Part of a small language model's weights.
Architecture: LayerNorm before each block, learned positions.
Training: 439M tokens, 6693 steps.
MLP neurons of a small language model. Each row is named by its layer, matrix (up: input weights; down: output weights) and neuron, and shows model dimensions 0-255. Each number is 128 + 24 x the weight over its row's rms, rounded and kept within 0 to 255. Numbers have three digits each.
After each neuron's rows, "fires on" lists the tokens most often at its 100 highest values on Wikipedia text that the model never trained on.

L2.up692:131104147092113106127068082121170139106094130151126150188153129166165110088102128146106170128108117184096162097149115135135110163169167125120156094103127110155145148117118150114183159118113130110131142127129096122109088150117137149102085132126135097088131149172121162136104133119130117139122162152086136113121152177144153146123111112113108133173103134133133114142126122123123126108117152124138154134174148092145125150081108098095148117146105117127183131123067096092135129152132157115128157134069177093108120106121126107122178110132130098166114161133115158119167133130070140121139116096159133130088131122107145143143107116141117177107125091136142127131136146145119085136110115152079140120144145130117143097128118139150153136122123128160122119130092180156144126137107150
L2.down692:106121172141100133125108092106121131122118073117141134135143099146136146140150130160149103145175099153156138171109141166096145121105141110114095141153147112126109142145146183171098099151097090168130141109173049145121147122121131129116107131101146147129134126157169107118085144113141113159101118090129120130106148168145132169141100128106115117107134130087115079188172111116104110132112179117132114115160118095122128155064087096098148093122129080131150124151143118069135124156139092122106188112114136091150125101122119148156158115122089101121157137149138157107162169131130127127090128124124127107113129132101101102128173153112122154104146133133146129141110120128123133133166132102070173145151134146101117140134153174110115132129127142153113134125130155145137146154138115
fires on: " re", " co", " Con", " con", " Re", "con"

L2.up448:147116110118156101115193128165105134109109147141084151127156127188135118156154103181161145078138161098080105120158148136167109128094140107144122125104146117100124094149178126137133116140116148086141116134138091131148123145146112092100143099119098151160153146116118081092183094145135148142147141115104159117107096120119104153153122141141101213114086117148131134090079169096121135142123146113126095088112118132133157145098140145127111133160130140108155121124119123139135115142096124114100123132119116156133136176150102138099099126131128103134164155146113118129100145097111111083110150117115120126154125142122169145103105093152140165156124126117125120094076113159109146157107130094141171153081140141147136141088080134152170134161115106155126128124130174139116128140140112
L2.down448:166121155152125130166164126097112130079111090122144141143149130098140144147143145112130090058128151115137156097108152122149142157149110149113128146139117114095116118110127121113133127132145175119110170107120124141123135151145091123145087111122118120111130112109160141075108187133103112071144141139166134133112124124137148142124119147110117111153122177114187143118092131159121167097108163131162118149119109105153107133172128169133149101126127165168082148075099193144117075179093101156107144160151140130145144118122128156131087124172105137115127147086127136159137112106174103154123101122083144120136100132087116143134124155094122115085082094147127109137136139139146163148148111116133122133149099137097138097164072145128145102128135151133108138101115118148136098144125108
fires on: "}", "$", " teacher", " t"

L5.up223:126103135110135127139177173109168177153154092101127091106123107102177124145142153124132116116138156078145101130165131140098090151083096142095134101113159115097179119108125117138101163136139161102147152129134145129145151123115087143119146148142157120083130112082133062132159125101126165133107132152117095102126137113130131120144133168142112086157140110181112179093132151130137128153111139137136146129120083149189124115138129138101110119139160113132086169177142097153119134097140107113090139148143105119129112127078136115133156166121153129117117124167068147113115126115172130133157145176131104146081181110141122139155135127113129106145112153113149107158127108144100121155155102113164116112131109146088106140092107118136137139098131110080115144127150142133142111097160141
L5.down223:158120101157088161151136121110121156091148152135140127122099115153122140170125107116144100128099081124133123152126139103119160143136117099134088155169154105125140174108132142152124135105108160193148160093109148136100110150087128103090129134135146139124139121124119134136097084117072140109120163143139114115118157134117125121162147129098127138112144120100112120070193148123088127114130148128169092118171167146125139135105100137121137113132153106140139116171093130095159125183152176127092125155131148163112117117124148132130140140145130152107077096124122127108127143129128124135122126128112135171133131128107149095160127193081141111120130137117138141128086081161110128151076136140115126140150135083090121148133140101106090141117103105064148106183139144152154107184167119
fires on: "b", "d", "ir", "l", "j"

L5.up539:123117128159194146091163113104112124143178111097116117106162138128142083131136136130153140136143158168094142142174146153140133092116159087100091166131142123140092132130185138072141145100139139136110133134116159100129141151128172155161110196150138137149094117159106064149151129113153131104139133098126144116177126156064136136109155136130117115149116160141121127127156140131132151136096126154118088111114126114139139113068140090119108117183105128147113099148148092133129137120137124151133138097096110103158103107107144145092076181116125140121136159125155119147115138139123104129118103129104154123167085111187136122119139111155135097099070148115100146140124106066136125111120146105140139102116106151126169125139113131121103104142123101138138110134122115139097168116143112
L5.down539:125132140142169152130100136153074146148137099145072166147141105103126136143142125143162106152145119072142099117144099156121139099108091132120099161145157125119131145132115102128127126152136158179045115182115119089196148144121106149134105113119116064109153099172129125129165144093111106110115132134152142128124135120115150108140167180097156101162113125119145116080136168177171109138118117142092144103121127122130111141155102079127119135191128145122111111105108098137147139138176085152107133169142120093114149097143103132128120134138114135134069095117112114126153106106122146126140125104165106154161133177124149167097130134168142091099111131152104109122142139125126128156122130125142126138091135136127132150112117113128139098131145110133121127139128171088093100125094137
fires on: ".", "B", "S", "1", ";"

L5.up844:074114138082146123160137123126173149095121134082140139098124116112152133139107155129149141130160165090161171096155136132104148118144136157121090154150119134136130137131153167118139108159102148115135119086105117154097113135080100102157114169169159121157158135099149151144129135138145132133122158106142140129140122085098116143114135105093101120100146112144109116108137109143131112136211134149115155105145112138156166126143130135088138130149175140125111131133108113104110111149098166143165079139104125152186146138114147145125128148080155126150124143129072121128161151125143121187130106127136118118073139126092114148075113155111165074103093136130151096109111123124136144163133113114107109112144100110086097157084135153121132153122118094100129058119141140139116145110119148
L5.down844:076129082148112137150164121154159158158111134105159106096132155141103160129118157116162102130127118132142103133078151119133105135115073103147132137116135094131141124131169157138122147115122172137122140134101136107161121102101116126169127077107131093100138136121149129129105117183085114125137177153145110127131156172158157097141129115174161136180121149122176104156135079145112143139113124100086098099125126113162131112144120108120094119094120159127133105159117139155106120129125133094123113134123168145156095144167092090111140127125110150135178109082138145164154090099120147157116163110120137110139117159104150162112110118114149109127129123096133055164095119123178089141128120105126119134116147103113110116097142131149085143114140138135071181126146162160108148127137122
fires on: "ol", "l", "ro", "yn", "ir"

L2.up870:159128124093165150147114096117114160152135123158072135151113122136111156113171156144151110126144178121129150085130116123127135145138122125135128094151107113142142060107146135145130104118116154137122164111098127147144138113126192137135152092145093113140123147110145089113163150156117118106161138131146116082079106103126130100137111183172127167103105109162106121122156092095130085158164154155154111123075182146144130157098138146121162156141135138151139091127119100145088136142099129108121104159128119095078097129098125148136127123162121133157143108132179153112074135139134146150138109168150103130151131162149150121165109127154146159112077121109085128119097115132122144137096180105078142134139147136116096145108101101126125123157118096138107129147126095140108081129126140
L2.down870:167139121110162114128101163106144120143141187140133155100136172119069126109146100167089159119129127137113139143146172142144079099126127143137081133120106115119160119112113157153153126139112162088145157123141147157095161095096123141099083088099124092122101123153133098112161131128165087115130163098127100130084129134123129107132141103129127140114123158106121120115098132107124114133127143126117147127061142121138131075118145098102105117125104119128148155104123144072153120139115106152136141192121136140184061176170087123125117085144171167085143111105179142165139140110123145145138098104171133118124119162126116154136141147109131114130115145130110095135146156106146151141137110126145074150152147108135141152137137134085131155124102124134138128141152071122128103159118140
fires on: "}", " num", " equ", " dom", "$"

L5.up282:106168111109132115157131147106074109138146132149120122096107119117149110145114129135128104157153107183167130106145168134135138154107130130052170128137099113111107120121106102125170133110090129116125137153113096121107140100147147140120090119210118147114131165110165177140151107133152153109151144112109154133152126126162170134167154085106138135109152156150110172129124175137090102142121167152140095118097127099132096101124153089080108152140136128082126114120139119146117100155166098139115159157105136050122121141154140103123138125153117124179136128127100153115111146116116141136139115167135106173144100093118109124117096122188119118114120135153131103077109102127161154104128142162140084116145127134122098102165124083170123098113147136109111125133117120118130137135118107
L5.down282:166144072120100145080158113165081125148110132125110179070127101125155119127216111118142098128143133114143124108133069124134106137118143118112151089150189082151150105141101160122128134175163126136134135160170135119143128122130159161136110132123126118152119171113101151117119139095102118108095120108144160135144140115118135148149126110121096155113113123120146125148086132140159163091126120106128125161183109126176098140112081134129082124113139148113136108139142126100179119146098144143167155115094138104098150101129130150145139142143162121152149106114090136136159094152116110157110133113106090126102164123172173153119144132087160109113135101096159119105080145136099125129103084123156150145117130131094152119087138146132113150148127117103130151124125111100111122112160103
fires on: " of", "i", "eb", " also", "ially", " for"

L8.up399:122101103139157128156131118142100092138112121115122138128094112147131100057119140096141172149133144066128129186146128152107131125130102071125089143079121149085125133117130095071149125135115145118122155089146123124152129146100128175138066143148183150137122145126112121130137123096149129143129109147162136128106150134113102125143147152137120195107131128098153113121144121161118108113147108141105118149171143073112150119146090076132097138129153154138110122176100119123145115078149158164125137126161151139145131124135119100138111144134151109168096133163150095129112072126099117133126118179130102127109137145135113122144138129125181110151124175123135085162131133145151138145122135173104135121152156108087107089127153118143136131157118130133141150090137126089156159132061138
L8.down399:096139133138160144077110180132119152083103180059134116109145155121144124125136138118108089122134130142153152116158124127126145163113147182139161125160100130126130147110128070173112159132135137126126083106120092112110134124144091108141112116109117138145123131102152138131127124149158156132078121151092115121162104103067130096167114112160111057094136079168112124129096138118145115157127159130119113139150150145151155140126126105089101094091108121114138154142166103106106101166116084153115126157126129145096101120160110116094171144155128125140181112126146140123132155108133131128128099092121107111141112113119147120149098111133113110127119100137132177091103114124130154138176146097141099143128129185133146118153128159082131138119140119160166117182154125173128107114128116
fires on: " of", " in", "b", "h", " from", " to"

L8.up789:125093154126131106114113153100108144101129137115115096158114133128092133169134103149105130130130111111156081097107114105151095144134161159152120113165137113087138140126130102160150163123113162152119159127096119127093087184105106147104100114149102172119124115158115114068139145125153170119121122097101144103188113120067092127135113133078110139127124137125116139100132124154089099145156114118087134133171137134145131102156140123144134129102131122149137133141158109112125171103128107160118121083134131128110127158140159119114127173132118121119115101152157128101129148146162084110156170116150118148138088126165090140154136122138133137123145126137161129108153135168126156188122138104132094126109132173127112146163126118161093185126162117072137147178140098148153096082105075
L8.down789:092103136111137175135124098108156125128113122101174130141097093126154103129124158110148120135127136137119156105106137097162113112128107079133124134185109103121119107155097141105121118127148155108117100166155117083167124101119162157125141145136161102202105108130158145138088100111113111113130164122119148116123151116135115114148105136125152127131147143117146190160135146137105168187126090116185125100182148139110124116124129113100153140137123139114143114133153114126110107129130183141124085121113099143120152144181114124110151146095130147157107100135134132080128125105127150148124107161102111144148139145112115145086119171130140113120145149132112076096123141120121178110123166133102092076113138092128160158115133089095141158138126113142075099100117079092165183141133145
fires on: " B", " L", " La", " Will"

L2.up553:127105119135133132073140154144204149140144095130143153126176105119087097117116124144125118089135130081101152134101128095141110121185188126114101100114146106105103150105096154129096158101147105099126093124135143138115184145130082120091161102124123157158128127113099145142087138144136092154171080145094149107117121140116136130155140138119117161153129099120146109113154156148135128139148139142139137146114134146183097116090107129124138107134162128120105130126132105087133140120164137141153151138146153170131123143161151149100126163105133129150124124090079107126112148117075100141070127100124111102139138090101130148137150112175157108140078134147097127158116162168070117127135125156153144160112108101173114126120126148082136136116135152107141121117136106115078134130151156
L2.down553:144142186104140140125123117154115118143123103122140110089141110133090163125144165117137155094143157119080139112108107138163118145123109105093116152169114160112144095132174107161158120155125144096167140128135117124136139140123121187073157160147142110093123172158126117097133114138133154094139126123134195137076121131100152163125132114155131135115131137136099162093140099128090143131104146127146106156124147129123134088114127147174172082102137055154139134119144165100112151147123162111123104111127157096146098092170122142085163141121086117140105123123107152113137179120125160155119151156147132162125166096110139130119133129162115138080110066151135131085121156150133127159120127146096097099095159120098133113094134109157127082140098125121113126108121098150114141130110118
fires on: "-", "ł", "0", ".", " ", "1"

L2.up753:118171142108181127172104136140139076108142129156103124127145157148176099111138078114130140138114110125153105081126143140125132127136110136090124127134119090133121112139130139147088102105131132103137102147141132136134117115139124113134111174143156092146140147147117142120104110136142159144103167139108140126084102113130111166129115112102113093121103130118103120094102110123160090145135137070170142177151165150118168116160104105114098141094147142151121131153141114114154124116151149128163139128128165154120131103164127072115157126162127138148132183108106062158144111094085105136126108150162133118169081093131153117148113124131138136096164122127139158151133124098103163073120089148150109119134118094080147142180135140159115187120139113078171118119160109123082123124137142
L2.down753:132166118187136106090076132132122148135107110092117098130169103133128125153162143145159125150138149170154168127126158132151089123160119148126110110128093138160143146125113152142079157119131168110163128158132137077118115140094096113061151135124106125107135174115088128121130094120154135145136139138119141142113128121131130138109123141152118090140146149110129142095163145122117111169128146089124129157109189125113151103137108160093140176115135151165100100106151102129110116167126134075147042140170109136144105110134120138155117122166094127118158154128102176080137112192098127133115118136136146099119095128137127113158090101162142140149116110134134110137140121148126136164139137120145086142155129172106110077135112106116102145099097140105098138117145111151114090107136112
fires on: " /", " |", ";", " reb", ":"

L8.up326:108125117077113123152120153094131131133144113162145133070124131146147140083118124099126073113157121151137138167112141129155165155100122100132138129121105128144123109122136159087119083118125163132118107164102099130122149165068129128105120110131157102109101126136139146126156128108148078074162152146129190142128133117132088174088132108135119122121097150128103132149092105145162165137097164124140079143126124107132124102122116113128122145151208143155129130100146146146140127140177128142146090136133179070136145100161130166116143145118138119113127158117105132147133101105154140142111112128176177147112131122111113130160159104129087099137091106127133112174132140097146097156139156120104050146133099085121163141123144134144121131139156150131126166120106131104104098155121117
L8.down326:125097103109037159148112137110132134137140170115144128113152121129161110113120106178169095134123171127131111121142153141106146130121110162111135102126083114155099116124129124114134116093126137142074144126114136084096115155164150130134142175139140160143134126114113137144165119112152130098171111135185131140143140062115123146081124164078149114134122120111131121144146111135099125148107131114117122117118116136117102150166171115115131106130134130106114109159143111157121167125107146119086147075104144116187123141137160119130063125108141114122102107129098149095130183101070145110125099109126156157130137129144100150151137137131137109153122110124130159140166095119142096095176154114126106158144129125122143143104144127109116125107116106128182153163119176171104134098108188
fires on: ".", " s", " \"", " d", " f"

L2.up195:124137128155123136124095117182107174184135166151119150153091166128102141147117122155144102191120132133051109132119096097109135126144058118138114112118132097135165135129146139091139112131112137062097158151142133152090126134134089169117162108141129134131099145123105158101155093125145092092128171129084110111171129116167113123109155132117127110117123122108136143163119170110098159113131120110148078197124138108137146151149121150096155121133146105116151126114109158141111164140116099138084122114120135126118150125148129180143116167134120055123144106162156139144116129139128129115103149140156145156109134096130087145138170114126129082121118105100131105146140138138072144079123134160148126146116135135097165130082140124130116140117136095102129149123130130113124131168131110
L2.down195:129104120118125160105118167123133133151192145147155134114163145123111109126093108093085125154095090095132081185099125142123114086157121118126161119101138080109110154138172117119141136117153130115106105175157164115146118138119137156151139122117120136115136136135093125096133140106137125096138194172153092154178094117147141108153119141095067124124119086106112143148117104133116159127078115097164103136108114134095138085188133107107140115149100138099110089139110115153127126162137112143120143101120163101156163129140123120147097148098091100145132122150108150078101107130118114107142115119138155127142119129150162139156122176100105130123107108122114140138129159150103149120119119154140199125131136120140163146148115143103147116153152171098118119106208120134131125155122144
fires on: "qu", " per", ".S", " est", "ific", " o"

L8.up108:113145086181115148168138137105148098122099155109191115098132137107136133108153111146115136103145152109155089134169140103125112079101109111133089137156093129135120163095148119155143110129133142133134152111096104150083118130126180150145116116146106133102145085122165153148137136149139126129119122109129124104113133120118118098130123103166149082115165147131143152128135150143120103138143107118123126124116151122142151124147081123126088159104107123103132142091097092139107100129108115173186098175083148130120146142117138095146106170109096130123106161125122082147156103139151122134148131164107098182150108139118150153083127058154117146118156152167157119117117156126169160107110131126161116150075132119135120119123119146140109097139106159104151139094133187164133183089118148
L8.down108:149153109143105114076142073129139153140097166173124160164104133112143130114109134141146119139120091141081121078080132133127120150159098099134144167101124105140109133181164127119155130154143120117116147163147172085128093110133127106100085126087130127178145107126103121106072099144133116107154148145132075091125164117123110142227166099141137115157080112149142131120129150162147148092146168141120116105119112113100141137138113142173094177095146114124122141145173133126134089107121128131094143107194138139161113126135116119100130119160152136147116123152106119139095158127136157137127116131173105125137110133117139141135121140124118116120142098167156119127136111119118075117163115148106131114155103131081087114121142144089108165121111139107132158141132103115114130137129147
fires on: "eb", "l", "iga", " Th", "h", "i"

L5.up993:109117103111147128162137130098083130160119124160101103131120153070140111097142106126074136140065123128099092197140150119139116123126085111095090120121137111156121142104103136146146134137113134139136167129119169126131141130124132162174127166176173158138155129100101114153124118089147123090133129122113067156137146146128127140121124121113127106144123170187119138082140186163165159188138122108127141114120155179118121125100131104138135147171111102141110081109136109129127132120121116144164117147121152117116115084139071124154132110101154153110123142157193136134155132157147103082151119144085129144107115144131118155121161148142152097109085148127130104149153111134107134128113143083097124111125120135167138159099124088109119131095170101145122132103128133107106115138139121
L5.down993:082118128165132162126148080134139133148142078134106131157072143126110107160132140074159073141177129139134119087147159136137107119122120085144117129134106086101101143172150132163147151113098100157124155139137095128101129131142153097130151142130139093094141177130102135143113153081141135137145153148120160118098116123127135116163073147107091129115152117122174142092121147160121124124140090101126143120146084115142129128151122116125139127124109115118121178111105141117119141173138125098127148128135142122115164109132096145109139138146153094170110105122081109131106154121154126162146134174124098148119092102156161118172120169129161142160143130118127097188128089145127129099147120101116115153096120148147095091101108169126138125160136154127114107126057126161104133094150173
fires on: "1", ".", "mar", "S"

L8.up937:103143116104117119143105127137130133135138142121124095110138117166140144109120118150103089123135128122105099118162168176122107119108144151122166152101138176113146081127118086060161120117150162159144108117084103119146128143104162105113113122141167123122143149164116134090098094113134128134094141114132133174125092137135114110073129078164150176141155125121081140157110116170131143132139136134145096129123147152149148122152104111129126140105152138142158122122099125107171128115113194152150115086112137105099131132112132117157135157159151096166112207085119130147139140086142130129149143143095149135079165123183158132108152130181158111108127103154096100117098135122168120137163122072136128122095124147146114140135129145146118120138101091107096129111149160125095108139095105
L8.down937:106085124135115156118153115112124138139147152137121147126153130131176147151116077160104073108128133128125142114124117113124133118103112126138112103113100133122142132142131129130109132142185114129111131148115104127115137195126149108107093119149120152114117146138107137128117099145138113112117136106153243074136134123136083179097127153156113134107122114134148102091106176118063106122096092137147141113123169133141075155076103102102146127133128149150099133134092139160147113163096119114119136119141165163154110099113157104108174163144120169135083123122139156091180101107155122152107129134101123139141147176131165132151159120139161160123133102097147139171157136108114164117120136137102104099118124086139127142104141128135091145159112106099161143118142086134139138113130109
fires on: ".", ").", " ."

L2.up508:132056077168170128144117130154136112139124090144162138118156096112126106144142136144112114124152109172133113171158160112164128153102118163141151116138128117180137141104146131126149162171129116086139089135149145134128168123108108110150129098146132124140138132084121136115121150155113142116144139131173107127124104065106050153142123086148109161128130115127126175150142125149103159113115149185136089108126120138106131132132123133146109130103159134138086134128128169111071132157109099112111139120073118137120129126119141142138115090138118125138066163150131139123089141121116108145099097098124132136107139139110142174148155120132111112158070099114164078114094130085130169146129141106128131134103102135169152153132121171109167094118122121179075118126130128112112133134145118
L2.down508:135119146185125160117118089112143117119163121102094154119120141119141149143148169117157115093131148117173159073130113116104100102126143114094170102114147143114104151152099119134112152142089125104106150129127142120117129090115155096154140150112154102172128157127131111149092078138117150097126122150079157110162146131088096162175104139097112094174128137126113114162118143125140145146097123113171107108116167171081104089112110120160139087107125145128102154167133129089165091115130112116158135182123169103127179098061141120164099111093170132133146107129136114122146125111139123151131112158123135125105130111118155143132114140185127133121139104154116132155117178150132155117119122101108108126110116179129113102123141128125107117124141104167115143166104101157110163133087139
fires on: ".", "1", " UTC", "2", "3"

L5.up622:125086111140110139130140133121126157092103108157086139109125091146138137109155132118112093118127141152136110138114144115126090152139142149129173145145093125113137163116131146103152170108138129127114159117106112098125142144084141138103139112144134119134093109133133148156089122155132120138153167115140139103126104143102109125099098131134205145098134098165108155132144112155117168130115129101150138159144149155149098147129108175120105151135159201124096143116108136134132121121148081154107094122144146084100135164098100155091150154146159180164062097129100102154134143104139152138118143111099148122078134127090165164165168133164141131139116097130149083138152105072123107103122113086113130089131156141111131170135084142160155124154079147139128130106112137120129128118082156
L5.down622:162136148094175139085115142142126129144189106142119112105168153145157114150142139166113085120123102153096141149126100145092155097134102109129161136131151156115130114102173173143135120143134156118082157128114113114127152124115114143126119090119127061140117143182127175117107115164111149103085122101128146134097167117097147123122106154131145105126106108119138073122143056127138109092129106134144132120116110104111090118104151151147120139109115140105156146119167137166157111083143109147163160080114139133103119152149147121168117129117143121121144123131145116124127121153105108138105126106100101137117196167141108090164147156134119149096153107130132134087141201131143093123102113129144096140112130097105142154143138096136145139111179107091117122128109146155150089133147083
fires on: "-", ".", "i"

L7.up925:129113106105105099159122126105173062109121118129096069166122130148170134131138108134137149155066114118128097155125067138132096168125118163164105094115137149127104103112120116129148118151152145134133109128108142107159101137130111153158138131144137102154135139142061103180123158143118124111106149069181135116128137120110132133073128143127086142131164127137147148184153120142119105137131141124186123130155153176117138123167111168105169170132112090132070171123123125119111144114165113128064107150131104112116117140135115094102107150141137114120163114133132131100129140157158128091145142131124108115117111097150167115112164135143114126132103167121144116112128080105142187141094148161145088135108143141126124123145116154139132156105133108107111109116123166165132120109113132
L7.down925:145142114124148153160159150114116115152111156167132131162103136135128118126144117126098076146158097163161106083162105127101083162131105117115109131157144137139152146158111132140110106172118132123143161145173129137144110123148131145105145128135153138160151146156108128131130089144127165104141093120126141138110127114149156164104153129099101121150142137064131173137147116127077139136171071128124127107144120097100137102115111153124122114127143109146132105155112118079132158136127148132138132133108098139091141135118160088140156135114111156100119121099121112103176138132089070144132160105145140098128181165169133125137090111104121115125142136112167107131144124134102169123118147042141086154140137122117147123187102090121109137167123092149111137111084070116159093127083117
fires on: " B", " New", "n"

L2.up719:130083140123150162140109108156097162126156145124155155150100152113159136120141123103173143126119141147093104107131086138144138122149115134112172148129136097134191149164112138138112147084135117125094120103124155163127166129113154087111116120144140131136138122129152115124125139166119098120109101144064092134113135108175102118111164103095128120141132117131128140116128137138103071070120112123140121139149120149125105097127123182146144107048164142144150123092125139121177168119127134120169092131124156168092136102166080154155124111141143107167113134123116101180124115078116118089166128172168100153100070133121105154101089100133119123160146118135160103135083110112115129111155132158128108130123138109166156143144174120132140106115105139113092120143148126107103136131122132
L2.down719:131157205166131134096131131081109141104138158125119091147114158143152091170098103080085166122106151122124161134146118139123147098159122142115117105148136147116094135154129140133151158086149099144137109073128123105120166166113124092159152110150141120089158135101104131116122129115078140173154109129105087165123124102156099108144132142084163126132127077177140138137120069156112095153133117154152114109128107132182136103142146116145178130083136101131108125100130080161126152147153146132132109160118152140088133097131173136139138155132094155154090144087148103126139126098145151127107090091107131138134133124103132139104124106136136144111118095183131108128164163111108119141135072114131133140135121132130101112129144141102165145125142138140156114131154077156101111119115136
fires on: ";", " =", "ich", " [", " each", " put"

L5.up378:134124164102126129110085117127129103115109129131135117131127133149159135120112160119110123116165139132156119135203120146178149123129088104128107135127096123137106121133092135126172145159120171159198146158149098140138095106126120138115065163106100138125120101123100139130132120088136094102128121148132161085119115152126144136109135091159180128126142160080144114115079136173124114182144136143139094113157099123159122143128114122143135165120116120163114123163139117101113126134082095123137095121139149072151115070089122126149167128104103140133104129108143142150179155120129172159095097182153121158089107130106132138135061126136097147160097069125123111133120118133112144121141131131128102135144108126142142134113096133092117144112118178145131152122172126091118166150137121
L5.down378:097123129121124128097151119088159132142116151116171150131117162132148173169157123152130126139141131128134154106075166117120126138136152133136144133065162132140142107105136127135152146098141174125102124110104109131146149084093164119147135122103106119113107147121142161124094162154117099133117160059122153157161131149141099147139114121142101113134121133150116087144108140144138164127090154092116116112112182141130152115131142057080108091118112165128134124171143141073125102162132127119081133138166115111119108159154167147158102138139144111120149174129110130113116090115116130161111110071103117158180116112108098124163172121156126102124173093104158091141108106122134147149110116142127072113162137107105132131087142118144136139140156128132107093094115168139148105123162111
fires on: " re", " un", " dis"

L7.up994:106144087133153115145092150146163101147146127120132114124126124150165147095162138124136134132136127105101135157110138103148121057169069126125163097175166117126117136093135132097144139155135098114123119137143122089137130120147106117101103161184138120144127122182130123128126136123135124112124134097112174126119150115120102173099113133118128157110138121138107156104119119119140132132103153090129156134135161115175122102094132121102120141135141106152132133136174115104121109128147111097100101121148156143111137141130156105127119115123166078103118136131124113148127159156125135125133090144154158153104130103132127140091156128170113125083115167098107125156188176130126167103157094120116091171069123125160091199140149126148100134084138098130130096157056174101131114164144104
L7.down994:145112113149082145131151107127083143155106132160135119138143124119113097103116118109150135062095118132123116142179150119140141132104159159129127173111125188153160159146155094125101097153122085145135092160092140136107131118148094164106136119127135106096115193138177124128147132121123103112118157144087158149103148143105137115155122130160121121085117126124096117149159126121116120130160119167107094127089108122114123140099126138124173134165076151105126126111114142119108139170160146121172099090147116106113130101151134140074111152136144160120122156116123168099114089102146139135166134102103077131131109106162120106103118146137161175147157097129143089151109133150101122085113122116128115124174173155098147098102127123105109162181131128092137114130143116125118151154151176
fires on: ".", " and", " st", " in", " of"

L7.up988:148184099143176124153109118139109140117174099102169153144116121173077113108130126144080121126133132107146127099093126079149145131161183093106096115141160149126148158114121103134146135122087087118113162090163165143170130151145161107149093128127104143155172134118127123125148150084107170106117096150125119161135118096148124138120124087101146098131145181080110176119169122104143131073168107153113123114175136103148154136164158127133104123082154151176115166170112079135112147109133134121144153091122111100127125090102133135149118152132142121135103130103119081154141121122096132159119088125136123110161120140126122099132088110127130159093117148159135141150123131133147118127133130124127142172132148108139123113113130129128101138118074176140143147123091122141137115097126109
L7.down988:147125121104100128143079136108118101181112099099156122100144134100110170135128131129103131117121109127105127135121149164123126110124119180139126148132121122160098120133112102157163103116114121107118148152145130090072097129154107123110125128106165155152103178130127119137114150127181154156122119177127108157119098118083092168121088149160102117116151145117087084170124128153072075136114194118123088126119114116156092159116090138144157116159101182149101107101140101133127103148137103181115135142149168144113154129107110114159144169137111143104181133130144114129126141137159125138128160110146139115132155112142167133149170149124089123102151121108115118112131116121157096151114139149172122119111085162129108152106152103108109155130124072112117134153119163155110174113125102
fires on: "2", "s", " from", "ing", " to"

L2.up583:109077176146141113155141138132135131122127107155125172147128122074113133178144138156148143125115090156105154091155113116126135118156136143115095089107109146167121119163141147106138100121087140149130137165140163107124139134065146123134116125120138097165104100142118132103107154126137143129141126128103109142136118089116118159128132112122149165137158149131093137195138129166097127099098115134101150110122126115167115111131096122138112124113117141149121175126135141121151151124092095133111140110089178146149143158127129143144148090113085134138105138172114097170096153136110134123179156126137137049111115138127166151180105082104130153188091136168173104140103169104104130076120118115131142127120090117137129125104061166138149113148093119119138147107124118131128108135120155
L2.down583:098088124156111133086163129141102127165149096154123125110133111074104096144120113133132130141120080128155140064109118135141124134192176158108087108096114197146125082158136141133149114117097097145122144110131145138117115109130143127117089116146119138155127092166101139140142169147115152140163140128132144119128139108116135152109101115085157147142088099138108104167139108136134121128102122151100162135106141106139131134137092143106165144129141148112110180134124105143157093174139138141130147121158148117160112150157131095156114115119110072141130128163073123135116122115136113120170170115087127091112149134116139128167109155157107132180101120145159131138166196086099135091132157151124137121113139137145138078131123125154075122135069100133120157120099119129124122105106137
fires on: "-", "\n", ")\n", " inn", " Summer"

L7.up548:129128132141165149116090113129163130098121107110093081125121146140157108139125094123126148116107128159115134124086109136123099139136162161099176127143143118121123134148162119110153149143137145134160122136128108101099121112146165121102091118203130119130120126127193160122120137155136196091088110103106135105113146139108111114088117159102136153088113157125107201115161131131116153151126118109121156138147076093139152106120166133145159153119162118095183137156103117141156115118137080113107087116104115137139103120142134134155131090167140121080123149147138103165138131122110139099114106167157093122122132082167118132150160169136077116107152129145081100143115154098142115111156095130116089112124126121148129171133119074120171080129118129110153126140116102131112118155142114
L7.down548:122136125164136118146125119099181133127105154158123102097099069129134067080140120085108122134134116146125131103116152092145139149131149108112128167133149113114137162165108107098134147114161094100128137164123149155145135158143084106093116164161130119161150104118141098137108093113116094127155170126156096157105167151167128159131154132135101075109125104152160171118117132108140143117138147122110163145093136135161143134065128092086137105083155145159096111137141090140092119149122097104162127121105117120135136127155163156123137118184147121165132134141053132106124120114118143071125107134145133096124112124128134164165137126135148121172147100103124091137153138125088101098078120155138109130101117149147155145137134129127147144139117144148144113116144095154087151127127172
fires on: " of", "ic", "id", " and", "at", "it"